Part of a small language model's weights.
Size: 11 layers, width 640, 5 heads of 128, MLP 2560 SwiGLU, 82.6M parameters.
MLP neurons of a small language model. Each row is named by its layer, matrix (gate and up: input weights; down: output weights) and neuron, and shows model dimensions 560-623. Each number is 128 + 24 x the weight over its row's rms, rounded and kept within 0 to 255. A neuron's up and down rows have the sign that makes its largest values positive.
Before each neuron's rows, "fires after" lists the tokens most often just before its 100 highest values on Wikipedia text that the model never trained on.

fires after: " ", ",", "–", "6"
L6.gate2315 [174 129 171 117 135 145 128 128  83 105 111 108 128 138  82 144 103 141 184 127  96 154 106 105 113 133 107 158 143 145 110 168 132 130 146 155 132  86  90  98 156 140 113 109 157 132 117 158 133  94 149 113 108 151 123 118 127 103 132 164 164 106 130 165]
L6.up2315 [133  95 121  78 122 131 114 140 156 107 186 122 109 118  97 116  54 138 140 147 121 152 102 139 116 109  79  84 157 122 135 119 150 126 107 135 173 115 152 130 134 134 156 132 101 112 116 145 158 156 150 129 120 119 133 160 121 135 183 116 121 125  98 106]
L6.down2315 [133 101 140 100  87 126 135 131 120 130 161 149  89 153 144 130 138 132 133  88 121 135 129 115 176 117  98 117 121 126 104 165 136 138 165 116 136  83 116 179 134 122  75  76 134 140 174  89 130 144 143 140 120 162 163 132 119 161 159 111 124 147 131 151]

fires after: "-", "ri", " the", " Ser", " D", "mit"
L6.gate914 [135 147 101 120 133 120 126 136 131 100 139 117 140 164 107 106 136 131 101 147 121 115 115 128 121 161 106 159 142 123 120 151 137 118 119 134 141 119  83 105 131 127 184 113 165 193  92 102 147 142 116 126 112 120 123 102 156 104 163 136 120 120 122  88]
L6.up914 [134 122 107  82 124 137 144 174  96 137 171 103 167 108 105 110 152 125 132 115 124 118 142 116 140 132 141 111 136 114  81 124 143 136  99  94 104  89 115 141 103 159  97 101  90 179 133  87 154 127 167 145 128 126 155 109 126 108 112  79 118 101 150  82]
L6.down914 [111 104 141 110 129 156 138 155 140 189 114 143 104  67 124 160 131 133 159 132 170 157 134 125 198 159 109  94 118 116 173 125 139 140 174 129 134 186 122 162 130 113 100 156  92 107 121 163 107 118 136 162 125 152 122 113  81 170 134 156 119 115 111 128]

fires after: " the", " The", " oper"
L6.gate1162 [122 161 154 135 103 112 140 163 112 126  95 133 116  87 122 143 160 180  79 133  83 116 139 128  71 114 166 154 127  73 104 162 151 120 154 148 137 143 146 136 132 121 125 100 113 131 120 159 126 147  99 141 106 126 120 157 154 127 147 156 133 132 114 120]
L6.up1162 [150 133 183 180  97 144 112 117 139 161 133 144 135 108 117 108 165 113 129 116 141 150 120 147  88 136 119 131 165 151 147 110 113 160 159 144 120 119 104 162 135  98 111 136 140 129 145  97  93 133 121 145 148 171  79 174 154 179 128 133  81 135  92 131]
L6.down1162 [143 138 171  93 161 132 131 121 122 131  74 128 105 149 149 143 146 119 151 141 134 193  85 126 124 147 138  99 111 126  96 120  96  82 132 167 120  97 115 109  99  99 147 128 137 100 115 109 123 156 122 111 130 114 146 129 136 106 132 111 147 142 157  99]

fires after: " the", " loc"
L6.gate2462 [110 190 138 140 127 134 118 106 109 120 129 129 127 127 138 165 110 155 170 136 123 131 102 135 126  91 143 109 138 147  95 130  91 114 208 162 148 122  80 149 135 148 139 185 136 101 131 113 103 111 105 146 159  86  92 126 107 151 107 133 159 149 119  93]
L6.up2462 [118 135 123 130 147 127 127 125 127 160 111 120 141 124 147 116 147 162 114 116 151 142 102 149  92 119 128 157 134 133 112 100 124  79 113 162 134 127 136 122 137 114 107  84 100 141 135 148 175 122 131 153 110 101 120 100 127  86 155 175 148 174 128 102]
L6.down2462 [131 114 146 134 142 111 125  95 159 133 113 111 159 134 134 130  86  87 126 149 141 120 121 124 170 142 101 152 134 141 139 127 120 128 124 151 137 153 106 125 138 100 160  78 125 137 151 123 126 122 158 142 103 138 152  84  74 120 136 138 129  97 131 165]

fires after: " ", "3", "–", "6", " to"
L6.gate2335 [128 136 148 146 134 123 142 128 133 102 105 129 180  94 136 131 121  98 125 159 137 126 162 155 118  81 111 160 130 152 146 120 157 114 151 144 135 135 119 171 136 152 118 119 114 107 163 149 124 100 126  95 154 139 105 113 172 124 164 133 142 137 205 165]
L6.up2335 [167 130 128 121 143 101 118 178 179 110 107 125 100 101 141 142 118 115 157 122 128 156  70 117 145 143 132 138 124  88 125 115 105 134 152 142 117 136 129 166 142 132 137 146 149 116 149  99 128 123 157 170 163 127 114 115 167 117 164 120 114 123  74 135]
L6.down2335 [150 152 113 127 107 151  99 140 156 138 115 126 113 148 111 102 102 160 128  87 115 113 125 171 136 132 122  75 107 185  85 164 119 121 111 113 106 118 143 125 103 165 111 137 123 152 158 100 132 113 133 116 163 134 104 122  83 122 125 124  92  84 142 118]

fires after: "200", "199", "202", "201", "197", "198"
L6.gate2496 [127 122 120 112  87 138 177 129 156 105 132 166 107 158  99 122 119 119 131 114 151 148 174 141 159 114 110  95 127 167 144 120 138 161 124 157 142 105 107 100 114 130 131 152 151 110  91  86 100 130 130 109 126  95 110 153 100 107 105 130 110 108 115 113]
L6.up2496 [136 143 109 142 148 124 108 122 107 140  87 102 111 166 141  92 118 137 149 142 138 109 156 128 153 127 111 139 130 188 127  78 105 189 157 111 136 152 127 154  89  97 156 144 145 101 109 137 140 141 165 119 131 125  91  97 113  85 126 140 146  79 132 117]
L6.down2496 [128 125 141 118 153 114  91 155 150 128 140 149 119 137 130 119 130  95 126 128 121 103 155 130 136 133 112  98 119 143 143 128 156 141 123 153 122 156 156 153 128 154 170 147 131 122 126 155 183 106 141 117  91 148 122 167 116  96 151 119 103 103 165 182]

fires after: "-", "|", " ", ":", " |", "N"
L6.gate2191 [139  73 105 147 120 113 131 191 132 138 149 159 128 146 127  90 112 136 125 102 163 103 146 104 149 113 119 137 111 145 116 103 118 156 135  93 142 134 149 147 149 110 150 136 142  97 103 106 122 188 104  68 160 104 109 168 101 117 109 137 135 168 139 140]
L6.up2191 [165 115  99 147 140 127 171 140  88 153 122 157 132 136 143 125 130 112 160  70 126  72  95 110 136 151 131 104 142 134 146 104 101 140 153 140 156 101 130 136 132 155 112  69 107 119 108 138 159 164 167 116 152  97 102 148 148 140 151 135 135 122 153  86]
L6.down2191 [ 80 119 158 134 119 115 101 140 151 130 152 115 144 133 136 118 118 116 128 121 121  90  97 159 142 120  82 141 135  95 135 107 172 138 120  98  89  78 116 104 121 137 107 111 139 135  78  73 166 131 133 162 133 154 161 179 146 141 114 105 144  91 109 138]

fires after: " the", " The", "The"
L6.gate130 [ 80 141 122 133 124 194 128 128 122 134 133 132 132 147 132  81 111 144 121 173 153 100 165  96  97  92 156 108 114 105 120 134 113 103 131 151 122 149 114 145 114 138 110  95  57 131 132 103 131 180 108 124 146 128 112 101 130 188 120 106 162 137 104 161]
L6.up130 [142 106 177 142 157 101 124 100 103 140 128 153 136 131 155 132 121 123 123 154 154 157 165 125 126  96 163 136 103 156 114 108 122 115 130 181 148 160 136 193  74 139 124 109 128 170 166 146 136 142 122 133 106 127 108 150 132 138 101 124  97 131  87 126]
L6.down130 [141 131 112  82 135 105 141 110 139 127 122 173 120  93 161 136 119 115 113 121 122 130 100 163 109 165 131 142 129 125 120 114 114 145 130 141 137 126  92 122 135 131 128 132 146  95 119 138 139 165 171 109 135 126 115 127 112 105 140 120 138 110 113 105]

fires after: " |", "|", "-", " L", " V"
L6.gate746 [114 160 129 130 123 130 105 137 112 169 120 133  79 112 131 139 107 121 144 106 136 124 141 170 129 160 109  94 173 120 149 116 100 107 141  95 126 130 118 127 125 144 139 127 102 141 125 151 146 132 166  95 116  83 168 122 138 151 122 114 109 119  88 131]
L6.up746 [116 113 141 102 122 151 118 139 123 159 103 137 102 121 166 129 126 102 119 115 164 125 153 121 110 135 131 101 167 150 160 118 138 126 137 148 130 165 125 122  90 144  95 123 131 126 135 150 151  96 163 151 124 129 122 108  99 115 106 150 152  74 114 142]
L6.down746 [122 123 177 135  92 156 169 123 120 139 110 124 134 120  85 108 146 178 115 147 140 134 143 121 155  86 145 103  98 114 150 138  92 148 165 147  97 143 131 116 124 154 112 134 156  78 135 163 127 130 100 118 125 134 141 112  99 118 110 154 132 130 181 131]

fires after: " |", "|", " Peak"
L6.gate2378 [103 165 150  82 121 126 125 149 145 145  97 145 125 122 152 124 131 154 161 122 117 150  64 109 135 138 127 135 115  82 143  99 131 122 155 136 122 117 124 117 129 119  75 125 101 114 149 104 136 155 158  97 155 118 102 100 117 148 159 152 111 140 168 131]
L6.up2378 [144 149 136 144 185 144 165 111  77 120 153 127 114 147 136  83  93 129 100 119 144 180 135 147 117 122 156 146 147  68 112 136 120 167 135 106 146 117 113  92 140  96 123 124  98  92 125 175 120 125 162 141 146 169 102 177 124 158  38 119  97 162 134 165]
L6.down2378 [161 134 111 127 149 145 125 151 116 124 133  92 162 128  82 115 165 102 104 134 137  90 157 124 128  93 112 141 138  78 125 143 107 146 134 101 140 180 136 161 106 142 153 125 145 116 122 140 132 128  92 157 140 136 142 131 127 133 107 112 134 140 111 139]

fires after: " |", " (", "+", "0"
L6.gate1136 [156 104 110 107  72 116 112 139  80 126 125 185  69 144  97 105 132 124  94  56 133 133 145  73 162  99 122 101 130 132 117 139 134  76  93 102 139 109 152 112 134 164 124 166 125 105 122 158 125  87 116 164 136 157 138 136 109 137 139 111 124 150 119 107]
L6.up1136 [153 151  74  88 108 132 112 128 159 104 132 150 130 137 152 114  95 101  91 127 125 131  50 139 145 114 119 127 139  76 165 147 100 140 104 135 100 122 141 145 137 109 118 156 154 176 109 128 151 130 124  73 131 153 102 111 168 109 107 130 125 134 118 157]
L6.down1136 [134 140  97 142 137 105 141 146 159  99 135 108 139 109 125 139 112 112 107  99 144 105  95 141 104 115 107  95 143 133  93 139 150 129 120 147 145 132 125 132 136 131 127 148 163 156 126 143 134 129 120 156 126 132 128 121 147 129 144 127 134 137 134 149]

fires after: " ", ":"
L6.gate1552 [108 164  87 106 101 126  75 140 129 176 133 124 154 101 168 108 107 154 147 143 157 136 113 139 149 151 132 119 127 122 163 111 111 109 161 157 150 129 118  96 138 117  89 114 125 155 155 148 162 115 178  96 106 117 115 122  88 164  99 118 157  95 126 120]
L6.up1552 [101 126 137 125 111 122  99 188 134 137 144 120  90 141 137 110 116 149 140 123 146 120 155 150 174 121 111  88 127 102 125 113 121 140 126 141 193  97 145  91 143  98 137  91 170 177 103 130 134 108 153 111 134 124 138 131  70  89 147 111 118 143 110 128]
L6.down1552 [155  96 123 125 165 133 182  58  89 111 114 118 108 139 107 139 125 108 122 136 117 133 162 130 118 112 142 151 116 135 142 126 132 117 101 107  83 146 107 132 144 146 114 152 118 122 151 120 130  89  97 152 135 132 124 124 168 150 106 131 122 140 134 137]

fires after: " |", "0", "1", " Pld"
L6.gate2437 [139 112 131 147  90 170 126 134 136 116 126  64 114 144 116 132 109 139 144 164 137 123 120 112  84 134 181 153 139 137 112 132 125 109 149 106 129 145  82 138 110 151 105 144 153 122 133 110 114 114 114 126 158 128 157 114 112 121 145 107  73  59  89  94]
L6.up2437 [120 118 139 144 113 119  81 151  97  96 143 128 149 138 146 104 103 127 178 131 149 108 144 141 129 130 117 131 138 108 117 102 100 129 136  79 126 143 101  94 183 126  84 117 139 117 140 142 100 155 165 135 145 111  91 125  95 112 106 136  87 118 170 137]
L6.down2437 [ 90 130 154  90 118  93 110 109 130 140 127 186 144 105 116 130 103 120 114 122 112  98 103 129 140 100 116  88 109 119 153 169 188  75 146 111 138 160 104 129 169 122 158 137 158 102 138 149 120 145 157 142 144 160  63 165 101 151 168 150 100 146 164 135]

fires after: " ", "0", "200", "202", "198", "201"
L6.gate1179 [142 109 112 127 125 108  84 147 151 113 126 105 182 137 130 118 151  93 122 121 156 110 157 141 148 142 163 145 136 112 133 165 142 147 165  92 119  83 112  94 128 140 188 111 154 134 132 154  76  95  99 119 121 129 172 161 129  99 133 157 136 141 138 144]
L6.up1179 [172 104 117 117 145 115 104 118 119 127 109 103 116 104 161 120 113 130 144 135 130 135 133 124 109 134  82 131 134  92 113 155 122 109 115 133 153 119 149 154  91 126 129 141 144 141 142 129 125 137 140 140 141 160 119 169 106 158  96 140 114 122 138 118]
L6.down1179 [133 130 137  96 150 106 151 120 102 126 135 154  81 102 118 156 122 120 150 146 125 143 153 153 123 129 122 129 125 132 150 167 115 186 174 120 186 174 135 110 120 104 107 126 187 104 192 160 109 119 162 137 115  97 144 104 112 111 106 123  95 141 167 136]

fires after: " ", " on", " |", "–"
L6.gate2248 [129 159 129 166 110 149 148 116 149 136 100 122 174  90 124 121 104 141 142 158  84 158 160 132 141 116  85 173 142 103 145 119 118 175 181 120 148  82 114 141 103 123 149  88 144 120  92 147  80 105 130 124 136 120 134 162 129 125 156 127 122 134 163 125]
L6.up2248 [ 89 132 141 148 134 112 148 146 181 145 131 145 101 135 105 136 155 115 138 135 144 112 152 125 109 132 130 162  98 140 172 143 139 151 126 146 138 121 121 146 142 129 144 142 144 134 105 161 150 140 124  85 127 127 144 127 131 103 178 160 134 135 122 134]
L6.down2248 [149 155 107  99 141 155 166 115 150 115 127 106 107 134 134 138 149 101 102 102 144 151  72 104 158 123 147 128 144  95 143 144 127 127 150 120 134 135 140 123 137 133 109 120 160 154 111  92 136 142 122 103 127 163 129 170  94 142 132 104 146 111 106 165]

fires after: " the", " of", "'s", " \"", " their"
L6.gate2365 [145 132  95 127  89 116  71 134  96 153 132 108 120 103 135 115 105 130 147 141 130 120 141 153 104 144 140  93 123 102 108 101 143 148 109 123  84 131 155 155 118 152 163 114  88  91  83 155 106 108 119 106 131 150 162 158 116  98 122 127 116 145 136 132]
L6.up2365 [139 140 160 117 150 123 108 131 116 143 132 118  96  70 145 118  90 109 147 140 119 139 156 125 110 113 142 149 146 133 137 106 153 127 122 123 125  86 119 130 146 142 163 133 118 109  71 133  89 105 125 136  89 121  93 131 116 160 165 179 126 118 133 147]
L6.down2365 [127 115 160 132 135 141 160 121 122  90 135 142 168 124 120 111 108 102 100 117 137 121 112 101 175 100 140 152 123 141 118 120 151  95 144 144 106 147 155 119 138 161  97 123  99 146 126 144  65 144 119 108 136 173  80 109  67 132 147 147 105 101 108 156]

fires after: " |", ";", " "
L6.gate861 [174 122 111 143 128 150 120 191 187 127 147 156 162 174 154 124 151 120 115 175 124 144 126 138 106 154 145 118 126 129 152 150 154  96 122  99 125 132 143 126 138 124 171 134 126 153 152 126 138 127  93 160  99  91 127 141  57  84 104 131 154 102 139 113]
L6.up861 [167 129  85 129  95 128 136 168 130 129 139 116 121 137 185 148 157 143  80 170 144 150 148 102 152 135 156 125 134 159 141 101 103 133 134 138 123 139 122  80 108 123 129 168 146 129 155 181 132 125 171 115 124 145 143 161 109  79 132 156 137 120 127 132]
L6.down861 [126 117 128  95 125 153 145  85 131  96  82 116 120 110 121 144 102  77 142 132 116 130 110  83 123 129 108 137 133 143 142 139 124 107 111 153 118 126 149 157 116 132 122 123 161 159 111 145 128 109 119 142 120 131 148 115 127 144 126 116 140 161 149 129]

fires after: " ", "199", "201", "200"
L6.gate765 [155 140 178 123 124 181 104 128 120 166 169  96  95 118 106 146 110 140  98 137 147 126 136 105 136 123 106 165 122 143  92 159 162 151 128 110 110 144 109 155 124 164 129 171  93 120  90 104 148 123 146 111 136 161 129 121 134 159 176 162 117 146 122 144]
L6.up765 [110 162 131 196 120 148 163  93 151 157 100 172 128 109 130  82 165 106 118 156 162 107 119 114 129 109 147 152 150  94 108 131 126 168 109 173 135 115 100 133 134  85 110 165 123 120 165 130 107 118 102 128  83 139  96 118 138 124  89 176 154 152 139 109]
L6.down765 [133 116 116 166 138 123 133 159 133 183 162  99 139 167  80  96 137 119 137 124 126 160 162 146 178 127 129 115 141 161 127 125 112 113 117  95 113 137 134 120 113 145 146  92 140 142 144 155 116 121 144 129 120 122 175 152 140 135 146 151  79 110  72 162]

fires after: " ", " ("
L6.gate789 [ 73 148 154 102 111 138 135 136 155 167 146 181 107 152 171 118  63 135 168 166 118  80 111 119 130  96 118 144 120  97 138 129 145 104 150 170 132  74 112 107 125 124 116 132 123 176 100 126  89 135 142  93 108 186 140 166 147  88 100 146 115  92 101 117]
L6.up789 [140 125 139 104 179 144 155 111 137 144  91  88  88 121 135 137 149 147 171  98 129  99 104  86  98 102  99  95 124 131  86 149 125  78 120 142 133 126 116 112 121  94 113 109 134 122  65 134  69 102 149 120 112 175 167 174 141  81 102 124  98 152 139 155]
L6.down789 [115 107 113  93 124 106 106 137 141 131 113 138  70  94 125 150 128 125 166  95 152 109  94 153  95 116 116  85 144 133  96 201 161  92 162 122 133 124 100 133 156 109 101 164 131 197 159 129 164  90 149 164 106 110 150 148 135 158 105 103 184 112 111 151]

fires after: " the", " The", ",", ".", " from", "The"
L6.gate897 [149  89 125 105 146 142 142 145 148 135  90 158 144 131 113 138 121  92  99 121 148  82 143 102  81 124 143 123  87 129  93 143 158 109 141 145 128  98 130 119 162 120 112 107 110  97 180 149 164 149 105 135 152 123 150 115 136 129 148 119 139 172 139 130]
L6.up897 [175 169 113 131 169 109 135 103 120  68 153 139 191 125 155 128 140  96 133 119 134 125 118 155  88 116 133 143 138 118 168 149 129 125 109 116 106 123 148 135 152 120 106 124 135 127 160 107 154 153 126 123 154 164  72 118 105 129 130 123 139 141  97 124]
L6.down897 [149 104 121 146 114 181 122 125 106 137 140 140 137 114 102  85 139 127 105 130 140 126 112 121  89 119 140 148 103 168 127 150 125 111 112 141 117 136 129 175 132 152 157 155 141 138  88 111  93 115 143 140 165 130 176 182 136  77 130 107 155 153 125 128]

fires after: " the", " The"
L6.gate1204 [121 165 150 127 117 174 117 149 127 133 109 129 141 133 166  99 110 121 166 129 106  94 122 134 108 116 101 164 104 161 139 105 133 158 123 141 133 136 145 133 102 119 145 125 120 123 150 124  87 125 139 128 152 136 127 125  89 143 142 143 140 117  93 109]
L6.up1204 [142 154 152 132 135 154 155 101  84 133 131 155 104 107 160 120 132 158 175 117 140 157 127 175 105 134 116 125 119 154 164 104 119 116 123 131  90  87 118 124 132 150 128 146 127 146 114  94  86 143 115 178 133 149 102 145  92 101 103 111 136 127 135 136]
L6.down1204 [146 108 111 117 125 123  67 123 144  81 101 135 118 121 105 134  85 183  98 140 116 133 161  93 135 128 115 144 117  92  99 108 107 154 153 155 112 147 113 129 133 135  95 169 111 105 126  99 130 130  84 124  99 105 132 113 162 127 125 101 105 108 114  83]

fires after: " ", " /", " to", " rem"
L6.gate1587 [153  94 116 137 168 169 151 155  97 127 131 103 141  98 152 150 125 158 129 127 116 144  97 122 202  92 173 145 117 129 149 127 147 151 130 152 129 146 120 126 132  84 107 146 135  63 128 140 152 154  88 118  82 141 124 133 110  90 107 148 128 154 166 143]
L6.up1587 [103 109 144 116  91 114 142 148 134 120  99 145 150 139 164 155 153 104 105 149 166 160 165 135 139 126 102 132 122 142 114 134 141 106 136 107 145  83 114 115 116 144 121  90 156 128 163 134 134 121 177 137 161 122 153 135 107 125 122 113 150 116 197 122]
L6.down1587 [140 108 122 127 109 109 116 130 105 141 108 122 136 121 122 102 162 138 142 158  92 102 101  70 176 105 114 113 113  95 123 125 112  92 106 118 131 142 116 145 143 138 112 137 188 103 145 136 137 111  87 116 104  93 161 145 117 147 123 125 154 165 160 144]

fires after: " the", "==", " his", " its"
L6.gate1089 [142 130 162  89 110  94 132 152 120 163 109 120 145 140 152 111  97 157 136 117 113 152 141 119 166 116 129 149 112 145 170 162 163 139 147 151 147  80 139 141 154 137 110 130  77 100 145 118 161  93 157 123 136 161  94 124 137 125 121 118 108 154 132 116]
L6.up1089 [135 118 201 104 111 117 165 160  90 162 144  91 141 109 133 134 120 126 126  64  78 116 156 131 124 122 135  71 113 107 144  91 124 101 132 133 161 126  97 124 151 118 141 118 153  88 105 188 143 140 165 101 111 127 162 103 158 138  89 122 159 102 116 156]
L6.down1089 [154 113 103 116 138 131 120 104 164 157 135 150 136 159  97 159 103 137 164 124 104  70 110 127 117  89 102 122 126 120 130 146 148 133 129  96 126 155  84 117  89 114 130 153  93 111 157 129  90 134 170 137 143 116 110 101 125 107 177 109 141  78 127 111]

fires after: " ", "–", " Gonz"
L6.gate1338 [121 127 107 146 111 116  98 111  80 152 115 134 133  95 136  93  97 124 126  92 143  70 145 122 153 116 101 107  98  91 152 165 117 140 143 131 118 137 116 155 101 103 160 125 126 133 139 127 132 126 108 117 117 129 136 196 107 151 135 177  84 131 126  69]
L6.up1338 [115 151 127 154 126 152  93  98 112 124 137 141 121 137 141 168 104 144 131 114 140 138 145 159 129 129 150 120 180 115 118 115  95 104 118 156 126 144 102 125 116 128  87 162 119  79 130 131 140 133 136 116 100 128 166 150 181 155 103 168  75 115  82 130]
L6.down1338 [126 120 108 129 154 148 114 146 126  64 147 131 147 126 107  99 113  88 161 124 153 124 154  96 143  97 141 144 121 130 123 103 111 121 130 157 137  96 176 123 154 168 138 167 106 128  96 158  96 124 121 145 120  95  89 108 124 196 123 173 170 153 129 105]

fires after: " ", " %", " V"
L6.gate1246 [146 132 110 159 117 103 122 123 139 116 103 118 102 124 104 111 143 136  99 128 161 116 123 120 123 114 152 154 115 141 168 173 134 132 136 132 117 137 158 105 130 170 128 154 127 119 146 135 145 165 153 119 132 116 146  56  99 123 111 118 142 126 134 129]
L6.up1246 [117 164 108 137 132 103 100 165 120 118 113 134 117 122 140 143 129 161 138 113 134  86 118 137  85 121 117  58 146 137 144 134 132 116 102 118 129  73 150 137 154 109  77 171 118 126 127 110 153 121 126 139  98 131  94 124 118 145 139 110 111 123 115 167]
L6.down1246 [164 122 139 177 115  90 122 121 146 169 122 107 103 133 102 155 162 129 170 134 128 124  80 108 116 129  87 137 110 125 158 114 130 140 133 160 154 126 120 153 113 100 139 131 147 106 128 148 168  94 135 103 131 146 129 114 138 142  99 118 128 108 137 158]

fires after: " |", "|", " No"
L6.gate146 [130 135 118 137 122 102 129 180 132 134 123 128 119 146 149 168 123 106  92 110 103  86  99 149 137 132 142  82 140  99 133  97 133 137 115 128 134 136 146 109 126 122 109 165 144 137 109 109 138 143 156 155 123 134 117 120 134  99 135 190 111 104 122 146]
L6.up146 [118 145 148 105 118 119 112 130 125 142 178 158 141 185 160 117 132 113 131 107  80 103 118 131 116 131 137 133 101 119 125 106 122 132 130  87 105 124 160  99 106 130  98  93 143 129 135 143 136 150  93 133 107 116 137 123 118 118 177 150 141 117 126 160]
L6.down146 [138 158 137 146 110 146 155 123 123 110 137  90 130 106 158 111 114  89 116 133 103 121 165 138 150 117 104 121  91 152 170 130 112 100 111 150  87 153 151 119  99 118 112 143 114 101 110 134 173 114 140 132  79 111 138 122 119 115 145 117 129 148 153 107]

fires after: " the", " The", "ran", " of", "The"
L6.gate3 [189  98 131 166 130 165 198 176 111 164 182 100  92 122 151 110 120 102 117 158 110 118 146 137 129 152 126 121  91 116 114 169 181 125 115 102 120 112 111 107 120 128 127 200 109 149 100 156 117 104 120 149 114 128 128 135  96  74 115  74 121 110 114 133]
L6.up3 [ 79 117 150 125 117 132 129 121 153 158 140 111 158 133 127 113 107 167 144 151 108 143 138  85 104  86 119 146 104 155 133 155 126 147 126  88 134 119 116 161 144 134  96 148 185  94 161 127  77 136 142 162 158 114 151 147 127 101 143 139 171 108 104 116]
L6.down3 [136 121 130 117 163 130  98 104 157 102  96 141 148 149 137  83 122 137 151 154 127 106 138 105  83 104 123 125 102 133 117  66  93 146 169 133 155 171 191 130 136 123  94 161 138  78 134 150 126 134 121 138 138 114 142  94 109 142 178 123 141 100 108 165]

fires after: ",", " N"
L6.gate2413 [159 140 128 119 137 155 151 128  44 129 155 158 110 124  99 149 130 113 129 104 146 123 159 147 123 140 130 136 121 129 119 122 103 119  98 126 134 139 113 134 149 137 144 122 137 124 112 133 109 131 117 166 112  62 106 142 129 159 156 143 146 103  94 118]
L6.up2413 [114 157 118 127 141 109 133 122 138 136 171 139 127 141 106 160 106 156 108  79 127 109 110 126 130 122 121 102 157 102 117 114 142  84 115 109 161 120 143  97 139 156 102 163 137 151 128 136 158 143 145  84 111  97 121  96 136 128 147  95 113 144 130 157]
L6.down2413 [128 109 112 134  90 154 129 137 117 115 121 144 125 101 139 130 108 143 120  96 150 123 144 111  73 110 128 106 155 146 116 129 129 111 119  80 118 128 139 123 132 100 145 148 107 125 154 166 157 146 173 140 130 135 134  85 143 125 156 116 139 139 126 130]

fires after: " ", " (", " /"
L6.gate2073 [ 80 132 127 134 116 166 136 144 103 129  95  79 154 120 122 132 137 129 120  79 122 133 160 125 138 175 147 136  98 165  84 132 114 142 119 160 193 114 116 154 143 172 155 180  98 146 104 114 141 141 136  82 129 172 140 134 147 133 145 145 136  97 136 128]
L6.up2073 [129  85 123 147 139 126 171 113 117 124 133 103  98 114 129 160  96 117 157 133 123 113 113 134 110 124 112 157 100 109 109 117 120  87 111 167 117 110 175 167 122 115 164 154 125  99 124 147 118  59 112 119 160 149 137  98 153 120 135 145 122 118 170 119]
L6.down2073 [134 107 153 117 131 119 154 156 117 130 107 107 121 105 131 160 104 144 132 116 158 119 103 139 156 117 131 140 118 122  91 106  99 125 154 152 178 155 158 132 148 114  61 129 158 139  88 136 101 150 136 154  90 146 117 155 115  98 129 123 137 122 121 132]

fires after: "-", " |", "==", "|", ":", "D"
L6.gate1840 [106 125 104  83  78 104 150 168  87 142 124 145 119 137 132 207 151 134 156 138 131 143 135 155 138 124 147  96  68 129 175 101 162 149 126 126 128 116 168 112 119  97 127 119 130 117 138 141  70 161 141 145  96 102  90 157  97 175 138 107 119 158 150 117]
L6.up1840 [114 164 148 139 140 120 111 135 164 101 130 173 151 146 137 148 139 114 132 109 106 102 126  78 145 132 109 112  97 140 123 136 127 130 142  91 124  99 137 113  76 135 113 131 135 159 143 154 119 142 136 161 109 159 137 102 153 137 162 151 111 111 130 121]
L6.down1840 [113 137 151 104 156 161  95 126 143 157 131 114 169 111  98 107 149 130 145 154 107 115 127 141 145  95 105  86 128 108  97 110 134 125 119 152 114 138 113 134 113  97 134 121 104 122 142 155 111 137 153 128 146 138 140 142  89 130 115 125 103 153 141 133]

fires after: " ", "1"
L6.gate1436 [166 114 114 128 157 136 151 122 129 153 110 120 111 139 103 137 145 150 142 107 144 197 166 115 144 139 149 127  95 170 155 139 106 118 128 133 156 143  89  67 124 136 114 129 113 152 138 109 117 154 154  76 104 121  96 119  84 134 100  91 126 104 155 133]
L6.up1436 [127 167 150 126  76  86 167 128 119 115 127 128 129 125 140 135 120 149 105 135 143 136 119 103 171 154 121  89 130 145 177 146 159 145  93 133 104 124 157 150 125 119 138 119 176 149 134  97  98  98 104 113 128 135  97 124  80 133 120 119 131 141 137 100]
L6.down1436 [ 98 116  75 159 162 127 142 152  63 151  81  99 118 104 156 129 121 123 138 136 186 112 140  79 131  96 105 155 124 100 137  81 128 133 131 134 180 107 117 117  90 144 107 110 107 148 102 141 107 108 156 147 138  98 123  83 108 135 127 147 151 136 125 143]

fires after: ",", "V"
L6.gate419 [126 202 150 158 167 132 117 118 137 113 160 134 131  52 134 142 110 115 115 127 114 140 116  97 124 146 150 130 115 129 103  76 137 136 142 113 104 147 121  87 145 147  88  79 114 115 161 118 128 182 107 127 100 140 173 113 116 132 149 170  99 111  75 110]
L6.up419 [131 130 159 142 129 123 160 120  75 133 124 113 100 140 154 117 132 184 151 108 121 138 106 100 121 117 128 126 140 125 120 159 133 132  83 123 113 110 132 152  94 124 155 124 159 138 131 145 124 104 115 155 108 117 120 152 138 134 122 148  96  63 151 150]
L6.down419 [124 140 111 121  78 166 127  91 151 149 172 136 159 121 145 132  92 129 110 169 123 158 127 135 127 127 123 159  72 162 147  86 132 115 104  79 126  82 154  91 131 113 123 122 148 132  91 101  98 152 175 177 164 155 124 109 137 119 144 122 153 120 121 152]